python train.py --hidden_size=160 --intermediate_size=320 --norm_place="pre" --parallel_block=false --init="uniform" --optimizer="muon_variant" --lr_mult_qkv=0.5 --lr_mult_o=4.0 --warmup_steps=200 --decay_fraction=0.859 --decay_shape="linear" --doc_mask=true --train_tokens=123400000 --dataset="wikipedia_en"
MLP neurons of a small language model. Each row is named by its layer, matrix (gate and up: input weights) and neuron, and shows model dimensions 32-159. Each number is 128 + 24 x the weight over its row's rms, rounded and kept within 0 to 255. Numbers have three digits each. A neuron's up and down rows have the sign that makes its largest values positive.
After each neuron's rows, "fires in" lists the words (lower case) most often at its 100 highest values on Wikipedia text that the model never trained on.

L10.gate14:119132122134170140124172127148181078173081108111129124149114149116122129122108139120117138098088101156141141098136141131174112159110121147112157151187124155133158108127182151119146159134106163101103090145150103108134100166093134139122139138118126121153125135113086136144178128088131150129103156143119109132115117134133085131122116103136098129101157109107157125129166090107098127127134
L10.up14:100129119111113150177124140170060148114098082153130137148107098146149153112121112114132127124135139144157115128146111171139116133110174115145120104150155138106155109157058157056143148133162130079167157132168127126144151148143149119164090134131143148118135147080156123109104157124115142131088108146114112160107161135153137147142151141129139135120144115149145176082113161086104128103110
fires in: "in"

L5.gate201:109110143133151094152157137130108139109146161090115099099096111158132113125107121161168132161131102134127116102098110163107116110164091099155141122111135138109102138145098148099155132113102112174170116102100123171142101139144101123151107117177137120151104172126090168100144111153124115083093122118122119167130136105110096135115077144102157084148165107145125127129111108119184078105105
L5.up201:165130138109152143123092109163068160109152138165153134126132167137113127138138130100158125149123136158177090125124115121127063128117123157108134112088153127113171078125122084146160129107094128125133114111139114099128115163108119128170185128124104102147118125134145123126176109128126133129116122109114138180127142104116129103114101090084116119151165100098103127169079141141089124108109
fires in: "most", "more", "tom", "room", "if", "bottom"

L6.gate110:150146150111086105147161112130130121077147125122126150112131124097112124142109118107092125094162113117127140082146160145150116144132114144126137175091138086120128157132128147070096093125137150106127146121093101169136127110111109121070140149126110155113149113107120117170134147137112128097166063152166115140148105148124123180145110129140118166136142151065170121151151208116157107147129
L6.up110:158154169122116160156157127126115100120082140148129149125146128129126116116137167147084109132102157139097129128149126172151137108158091104145127156128131088162117098136122148147098102150123094127136134153093098183129158154129143134127127125156147122106176110109132156153097141136102110149139124120151071132127110088167117108139137141178133119123186159117165122096100154088150105120132
fires in: "of"

L6.gate269:154121130105092092088127176147141112141096163131146119136114124120097148174114129103135136131174119149102150136156154134114157111138157155112139136087148145137138153115110099077150105126131179131161100104144144098131155135140176133142116120137104171143118090175106140149145154135089142124137069132149120158146091147112138156129124166132142170133149134157151140109170105103152135167137
L6.up269:117113134128078130142120103093157104159133133101111129122135071128131128128167129110120108082158121167143129137117135125110146138128134147121108127079119136101160135117154122158135116165156112149134149120128163121086140112122109095111127134117100081120093145146139123114089109117127153128141095088127165136103090111107127075079116144163110153140148144164088131110146151163154119138159
fires in: "to", "no", "and", "boat", "sweet"

L6.gate296:120136136145080126160148148128176120152090145090111090123081104112146083112132142129140135131097120179109123082122143128138086148126165127138116152141132129106157147114143131132169154168117130149140105149133172114139096117105134177112085138133109136148064127125086168145123132146148159123150164170141123117171156162137164124139063126105163129121106175124120142140127145125153114165133
L6.up296:156054094126132098113134130178143138161144169130117135146152118152111124178132109170144148100191134127105121123105116107095144091085160123156102147171124102128134133155129142135087124172146123130131121157146147109109115140093130126131109144119127108114096128177131129166127108146144151076126143178103138134163145132085149129182120147092110146118140107113116150127123133134122160128105
fires in: "with", "one", "various", "two", "none"

L2.gate63:190086135123089125118142099146142124170129111126146120103129162158120110135125107105119098101137103087105103140124102170101095119110111118103105156114112135127154125113166150135091168126142117088140139155115166147120139152127127085096163130135186112125097100127064170169124129151133145140106119120145132133138096117111120151148106141065109100139092106148101128100110169144095098106094
L2.up63:183113171127133116163141130134149125189156144128142140139136131088124142123132139139143181087147094110154112102163128152092137118131151138148096121130076141129140094136181102131131137130109113100133131115115173149130143159130135197111097157151179165142082137113099100125122117128140153104129147128133082141157087112129135188104126158115121087123106136166144150110123092146118109113116
fires in: "life", "different", "similar", "family", "population"

L10.gate201:152110143157127103110120123115118174090165113120156171131112125143138090155156125108141136140129119134148147097101144130111133089159148085125132150141186081153134143157132095137098123134112118171164123144161165141106173145146105173119130129171163161112124094157086110151142151125138164134142111139112157111123153155111159168125135111120146123118147092125146121098160107118113107102138
L10.up201:125109073126116166132101125126150102096145146127114130116120137091100127120120121120128138134127139165172095118138131125121096134117145089152105143166138128121141193115134108162108133143085106140118166134111137096148165152142172139131136198124135170149131131131147145162123128105130138154162111153142077141117136149108148146105155119170114112181111121151122085124142127147099099127092
fires in: "to", "as", "called", "name", "named"

L6.gate39:100131132119147114129126113120150089155093139115126138103130138135105116119114099097115081149146124139098140142121137118109094143126135186123169107090107172133088104118178073123125180118139123133138134129136112101114114105121106106141097162146078127077138093151132121140106108103126151138126145126088131117120120122144142124095148192120122119101082138136152179155152154152155113084143
L6.up39:081115140120103097141118122088140116112122098099142134132106083135096135118112118127141147068121130138135137165099140112163137162143114102116143121123162118126127100149151058125115141139112082193144146131118121126143095078103112108119124166134131116119157103117133146113142137138097193117136078093125059122114136144115116145104108140099166115121098106162132161123128138114106117108149
fires in: "isbn", "cm", "nbc", "rpm", "mw", "w"

L13.gate112:132117171146137109157145183106152118093113090101122111092128144120146096101106158111128137096107108156119122123140151132118128152160103135131177133154165153133106135142159140169123109139172093094131122104159117146129119124130118129140177120126167125119146148108115130088124119108117121131117120116115137077111131201139106139152149134083104189169171126127113101112153119119097107134115
L13.up112:095148101148106112126166111152150152135147116097168142133153103112172136101104113121140166104136063149113092151123161075116099124120129111134101146117115132174160127138132172124137149104133116115109118125171101141150141111110096097118119083102176151163135188129112136142150116160129152065121121115141148135088143178143130106150143147141103151148142142150161154135140134141133157132092
fires in: "as", "over", "have", "soil", "depth"

L5.gate230:107173129127099155092157132125154154104096181093122137140126086124140114138124082143145156153138105088127129138110116149128104118123128126158137131134103159117136068165147089160196127143174110125138113166112136122126189114149171157134125137089164114124124138094115132136129130154089139127138106121147164165154123134151104128107181117133140124109135146159140120143115104110148153168119
L5.up230:156105164114092131121103098121097091144155118112092111121134120143174119128111121164101152145126121114168115127147056115086121122116144129108153130160141137136101104115135138111147144131078161174137130177134092112133148131146156146122111140168121102095158124073101114135106118124095130110117129140093114116132097161092118105140148111148108097163163098185153117158180102118129103082107
fires in: "n", "39", "46", "were", "surface", "116"

L8.gate286:125148095123159155136139135144133133111143081125137110114131096154132133120098130117158195159111113119156100103108178123172129159101142086120152117120124109119139161123148131134137145116127120145122089158135100171113089146149106181125113164094127119142107125108113088153127101143164128157124127146141128173095140112117119143140167146073152127149097153112116126149189217155088125123113
L8.up286:153131145121180089177116174176107111140117098109113127096139128149161172126118164151090116156135149129132130119164120118118124110105134121111130133119117146089159092173133137121136098115115076099118135124181166111090122102137130108125108104109105144129142114155150112102170115139131105099118142192139107153159072158092132086145127102141151100158152109116130144139141154155143103157136
fires in: "most", "among", "because", "some"

L6.gate282:139132132125161125155123137136125116097121138120095119092112146149178122120077119107129136153124117134160091171100135141144138152106120193158105125136144111117163096063095096163142153127159100150131099073115135126127130095195119118128097154143145120127119150144121058123125140139124150161188165105120110136128158112168122091109127165113144143132116084132165139120140135092114123167121
L6.up282:117132156112147120164157097130109110173141119084142108129147132161132128154138123099103145147150111126163090161069107152159117138163106185131132128116105121107170083101120169147152103115140159131112126103137146077132134099138148137140116154072133132126127158153217094100137107142124142183138130133106140147115117105175115132129128127138129121138112114110117178103137142158150122157114
fires in: "more", "no", "most", "well", "very", "negative"

L13.gate170:159048146094141128114152104133066141136158136139147099146138150160121137104142132110106144146158171115149160111145097156129107132113138155098150137135152146108150132122137134117112106132166160162128132153140105149159094136133105158122140117104121114117128125164137168142122136112106148131159126160084121177131151108121116093112154089112145122141150179141129130141138143131151154105093
L13.up170:111145100106160148116075108118109101127152129160120130115158176103158094145129139101116130120109079126151123146120150151166095081079145103136122170119101129143115105167118123139075121164116125128153123154159078146120102142124129125150133137127115142145086123144154121142148151179076160111163066158147147105129138137130151142128098100133132156107169141124107150120102142142169096105140
fires in: "known", "such", "named", "described", "to", "kong"

L2.gate306:146146120126097182157122166109156157140117140140074145113171088106140128134100148132106085148125116149162129130124150124107119145097115107164109112132124197127134131150144157123100131104152126147107130108104133120114087123132160151088095091121143088090163160103102113125117139161120089153139070146120094122102125107139131088143145118116125136170176102152145126101146128140169120121138
L2.up306:111141141090165092084150122131151115170142114166091162174160156104112112055139162123124123094121107134093063091121162155125126132135108125135118131150123103103128133121123128104132155145159161100121154135141125105149113130130071150136146165173135160139122152118154113102139136137165136184128120090137123130139101115106116133096125128171136135138126108180143101126085155135182133123162
fires in: "where", "of", "contains", "premier", "which", "giovanni"

L5.gate108:130098133137117107169170137133143100115130092141040126118156120133087105128146093110113099111141105106104146118115172120136116119163110156113134132137138072128129085170129112142127159165103158137104168124115141094174127105149147131129152158085161126117164072140134133130126117141165091089131129132150126110115144108115152124092120144144104091137173143139154157155140137153133153103155
L5.up108:125106123116138119074144186104154112113143105136109152131185089125138143169133094121115142085116113136160110139138138114120126181104171117144140130121117152110100191090151108104146150107105149164146099113111120139164132125109114147130140126123139130180116098121139104139117114132133150158118128150132076146127096136155114138118048085131123119141123114116138086116166147154144162119120
fires in: "to"

L5.gate93:165147126120116093160149097128112073148132081126132140147124107137108104095144130104097075142100131102127150103099120158148136129116113128073140129116132094125109133176080134120113150128131096125148134109112109168129125154138125149142115131132152149093074157141104155139137172169152128127118107161150146131164141177110103142131160143114117131144082135129099134161135170145168142109131
L5.up93:162097150109136147147132139152128096130130081123145092111121129132119117121126149092118149187134119109176139143126106148077139151146193110104104091091133149148112124144134134134176130167111138136123110127133131120167147136156077147131164185137107120094146132146171125138111106114140126133106155159136154160163150139115116135148159124105162099126141124125179151118135145146150079123123
fires in: "2nd", "third", "6th", "4th", "8th", "5th"

L11.gate25:123127129143112134127131099083107130108094108168118135100148113185121140162109109113112143134157125117128120099161101091134130157089140156169162159124176120138073113117112074105132116105142151151166173095169100134185143134103117161125081114107104131139126105141128117136137167135148099092152160127155127145105107096103105095160147099171115082119149157134132111115146099130135166132123
L11.up25:085093086131108114130133128161117065117110121161107142084142062172138139107073130100123134089140100114100115151147136135113157105133129152151109147129133092158110105144139120146130112131134131159145125122171145156117135115109156158131160116149145163142123092110132114099096142091161134132150098172109086166107129137125148166111093142132108108137158098146139096147146135126127111100137
fires in: "could", "would", "still", "should", "may", "was"

L8.gate208:148096121165165104119131167172119160124143164109158151138136123148122134121121158116122124138099141109151148123152114102163121089174164140145140135132143117125147148162185132093150112111092128084131108111116110116154129101111117175130112143080144133152157114129177171139107129171153145138104074144109157106116112082121150156093132115135113133094151135165152139141154149137146095102120
L8.up208:079104130146133175120150166154115131154142115145132101115134140098114148120154146155139095046113120152141149116119115112140130100151116110146127163122157100116114145121119105133115213125123097131092118143130139101168098109157144118197152126120120134096115125106167117135153152110129121145102158154152198110167136122170123126134140136137079147137136150129140108131170152143128134141132
fires in: "at", "produced"

L6.gate291:117135117115130142102145138117138096114140101167170126140108103103116075094118117135150131152125144094128166115152166152122100140112138143144169085112135142130120097104130160120096109126138099122093136150122095150168138142119121104161091119119120101147090117153129132137121105118087128083149116113137138134142152181158141112118116182151086107160137144135094114121084141131179144091090
L6.up291:162129130116110176128120111114122191145094101115115126117141115121145135177093104100135160142166100135124100123129122145123127120174117160204106071136134157128131108155076123117101148139102134131066126145151143141092089131161095141132140138099101102097153155153103133114130129148103095106134124182104143139104076172150125126102183117105111157105141113130147104164099103108149152138125
fires in: "including", "and", "only", "then", "extra", "extensive"

L2.gate122:135121087082143097125147116120169123128125181132168147122106151109110080158110101124093117123127124113136087095152138111139115136122121137149134105139148093138133144118125091137139156107131118148138137154127116172162117112138155096118130129144102128137131156121138124122118163085143082048125119160134126120133123152158170135129158108131065119145174125053133125157123096175137137146073
L2.up122:140140194186136144142090152106119194125119125126114150126127093155137135108105124079145136152125122091130102128134125147175134127146116126118104141115134119136134129141177116144140100099082148143078125104157152083103137114082110127105183114133109138145137136143134109112150131131176139119130150140144073148169136057133064154105121126133156131125165123111140136157128134128131132164137
fires in: "lost", "leseurre", "captain", "similar", "guitar", "liberal"

L9.gate220:125106096140155189099193152140132087141099085101149149123145150158124120118138134153112143153113142117106122142123141134152146143117147124106121105092113118105120114101112123082119126133124165107166145081139114147160149138159171130118144110112137130140169098096079116100178119129159125100166119097144151082120136148109110155123143134133145134108125130152067129133170121098161145091119
L9.up220:176170136140102131153168141131147121118119151153176100110108100150125153133106125139098124137082109123107152072158067096168167128147102143118132123128094114140098117119094125173146082156107106164104129123151113095169100137139111151143151147103109108113109122124121155127145128126172109103111123104147119109110130095155088113145107141149138144122117135078129100163153123088161159147126
fires in: "total", "in", "of", "mississippi", "institute"

L5.gate162:117081125167137090097150155128125131165115094100167059090121061148124110090119103140098124144109113128122091162134141130130103152146148078095139133156146118105149110158122110168113150164080227099102104144145101160133146114142157117123074118122117133116134094147100135092115115124113118150122096135168113116158143106138127125115173134133125145105124134121140119152138186109140128130130
L5.up162:139152120124102099123156152137128117119141133119126139110134119103151106093123117139118082139143101137137093120127112129133105139149119142134118130152145129111140182146109143112089175124052133117106121113140122111118100167123152103125114120085113170143080149103107094113136148150156138106137065162160119132154133144092069136139136112149098096115110140110142133180082140104148127117120
fires in: "on", "date"

L13.gate110:130093169134132101158143158121140124129123116138137159101124115116146143140161148099142125139155117125172148110148116116151142181065149143144132091121120151152155137147155124184148139137134097088114118087137135105128082158156136138183130152103092081110132121158145081127154120164136125125117078110100149112138163086161092119133134115157134122104147120123140131115130119125107087053141
L13.up110:137137163123113126135139116133142102125092109137169136083126167116151160120101137174136149171140118129144112147126113134156112140076128120162122136167148148147117132150135157123140169167114133125083055126146148124143124150124165172134100147113110136086125132128113147120188107099115123139153133146150149085142130142132114123093156138111100160148124102125165133146155092095134114134121
fires in: "in", "together"

L7.gate163:125139092155137150085159102112145183108140135119099117140104116132118146117117111121142143152113159126116149129115109155095118095121133094127134115117104095104098105163109167155139135129146140163131137129175128098113099109093132117103093110133143067147112114123124120145121115163135175099125138168123130145080125179152131088114133162103139111065108109101172132145125117126091087147110
L7.up163:142112118150156119126166166120168129101116134089146125101091112165123111087105137138146140138169088114106151098125127110124102096140118099107117169154134091107138100131150105119119115136143150131123151138110157149172136113130110168111121110132130140148110076129127119124182085073143125129056152136132137137163156147149133144094153120115089119146146128139105110079100164131178197140152
fires in: "he", "we", "have", "having"

L10.gate266:163155080063095110142144142088149141088154091127116122095166118140118171123119106115129137135125161142119146130120103150126149084163122129111137103128122124132157153113148093155122114124168100145100118114124131109138146133136143116137164150103107117142134077120111105115153130140144085104140093160121112072113118132151124081121137144118163127121189097126147094165153121100074168138156
L10.up266:169131136139126140146147118142063123110148117121118140064132117111128143144145126111114107107116137106128144116121118161121085125116169131147165144135151101127137117099111138106165122110125132191140158109156111113134127106143141133146118149114108140097098120137149123110130161114154125150161114149114120111171106090080169144142147186129136119070141126170074144137097129139185128134152
fires in: "also", "would", "to", "it", "that", "could"

L9.gate319:122087118120128128092157129126179150113102136120118147080096099111140120085116093134165159159151127143082137145092119106132113145126086130168139107087107122134129123127149132103114094122155084116159110099116130173147134118131176122122123106080135114156110130183162109138146100138149118135134125144161106133110154150154123151124146136103162135133151125118118150087162150159135157177101
L9.up319:169111123074125099149162115112109141155131133109132091131132113177112089117108177092184122113127135116126159125129130082147133143150134114136149127108127169126148132180144117144134095099108102133132139128106158138157087174143150139172103160106112115116103145120107121116114115132148123182146106122164114156095165142144144151084126114128107165137154119132136107130128147132108144194126
fires in: "no", "any", "the", "some", "everything"

L11.gate118:126115133148133136147108138132097101142094173120093125113144155105122129107077148085137079150083148083131170137124107100106116171091108122147110173115103132166152104156105170099097119128157099131112118125175115118134136146157097151150150128099110143128118136112124137148136138127109133152118137176120143126156092188134157132120134162126147123133155145133127139118134135155105082132142
L11.up118:078158120074128117099155102163105101102120138114098124115170133172115079112152137134118155107094066143164136154131116098139126173087084101139151152107127107123151126105164101152159098152152121138114068113141127140152129123098129101128108147134135157096122147121106082114108133133157122143133109116099127150172154129096136145126140129081117103145092111175143152106134118118132132139149
fires in: "are", "most", "more", "is", "not", "areas"

L5.gate298:101106143118142107135159155143162149141148133114150130103128114132161114129101121099105130110165135144122104127173133120108134085093078129131160153094122130073112131161146141125108131186091146111127134143124171136100095128127143102145077131099129144150092138116115107152134103136093148133122119128108156154111153103165073130138119163122148151128087148054153154178127171108142119166147
L5.up298:161114075116123161137126173136125158111151154104134112131115098141131129137135112141146122102094104094135127138140113164095125117141085111098153174148150092128166101130161109125145146123152113131113139171136111100130099103157127123110120141114209079112119138084102083147121148130147092144153118113117151146118123119174092125104150117131107079140116115130157153087103116166114144113115
fires in: "after", "started", "by", "of", "together", "houston"

L10.gate32:138087122131158131133156119142149118079100140066107151115158083108186106133156151093135121154106152149146111147169157134096128159079134169152121125129121134160129117130121134145133107138122148099163118137150138120164165159067132146118128110156119080098111135135152090138112125150152128076119120105159182148154151132135110118138139158152116070118112145151116109151126145119148142135098
L10.up32:054115131157129132123108146087124168131158135087098107160155136103129164102153143124167130105093075114087115153114123160113098120183112138128121141128119132098097131152125100143152148100112171117160137145119124165156148105158146116120116152176108118087138106122134106146134143106133160090112142144107146133115134090114133112103134144120144160147103175138106168120180099116084113141120
fires in: "n", "of", "killed", "were", "see"

L7.gate139:177126145125141105101137159147123103069127168107124117102135130116126151096137120101101104113123122113170120175141116119126119163117155134103145153131154112151102121120119165129133140122114089116087145137130099118134091127119213157147104090130097124143131095081157132124122189112159127126129117148123079103119111164106151121123144095136089134109148100138167139155148144118144113123160
L7.up139:143132136100139053169148132131141139145158167141171082124129138107149134120138135123100152129127155149123117120168122086109129128124115113101111096120099127125147131131117131146142119118120088110112088127130161117156086130140134096129108111127055118131158102152126113106144148091111165120134113100118154093160133108097132152092141174143134143123115083135121108139147075168122139105157
fires in: "at"

L13.gate136:126126117165147073130138140114119136153166115108133147118078099111119106159093141102115162104155131146121155145130125128083089096166110136182154151123150117134122081083139107116099118155135086133118074125146113159166133109115150165131133139107155133114123138104077111153110078115075123124079169109114108137144128159125123088141096128102105144130153120124120135114111139132116153134104
L13.up136:147044121145103113109139108147123111113134108189110130147111153168074141128096136124129085099114125138134135119102104117132171126116108128100133159154138128131122132137122106154162162108106145156107164162116147125146137118157139114143121098113123099156140076136133085129168154197119136117129106102093093135172100075132103086146150125156133145159132122154115141129142178142105101134149
fires in: "can", "may", "could", "will", "would"

L9.gate116:119123124075143093141167153126150110113139152114097127137108098084188097120096127134108133137142152123129166142132155108118087123142140121113140114084122154130118157118154127119148111111151085097138098104117105155104073157145115124118129135168084142154124105139124097116173107154112129084098125099117096109127127097112096130081129119090138149087167145140150156127146106139112136123098
L9.up116:127148141115132095074149127127142150157145163116141121145122123136107074106136094111134088176149180147150164085110129136141139102105115105143123105138128145125077099126154154106175137095133138092097123144145120121124144121119095102086154112149142149125124105166099122108126151094150158092141143117127148061149083147134123107146148150127124116103133086167120160124151159125143114125151
fires in: "m", "in", "k", "cm", "ft", "a"

L5.gate208:108194138143153161137104132145168153130109145087156095157132109160122138137092128144139136116138124127117105105128103152115144165111105115104157164144099131110132137156090140104089076116107114108169144145144101142090162127124165140155113137101106140124108104144122094119135092178113104132100128095114132108137095151112165156129138132113107142136124113144138138107151114160137149160096
L5.up208:144133137157135140117166128101142152118127129105087180133150110138129175121129128099115169132148127130093101110105107165118156151192115142079138127118178135133113129113130119156090112178076182118158109151140092131087134121127109154059129149145135136138112118135097118134139114146148120114085135134125143147168093144138113083122109100088082155105104162108128098093138130127134130120094
fires in: "where", "because", "when", "after", "though", "thought"

L5.gate10:123132113097145118121098116142145104145091150135133166082120123130154098108131119134064159094164131098147159114122136127168107116170157133133088171146105130170113167137142144111148157154127137130111119114122123102103124133130149154150116158116113144136127181154153061147102108089149091181186092134145174114115131140121135123139121099163162153086116134114113158109164129162128105115142
L5.up10:137127141125101144125122112187104108127131133149148154153091093132126106119126086108079119117136150157112132149096083146184083147083113151074104113094110100121096196154124142130122133138092111123092103138118127080115109134125142129093137152120127126120095139122123103144125141142152125160140097096141116132158122114125138145131118122147115149148117108079123120160124138122147117143143
fires in: "west", "western", "eastern", "east", "south"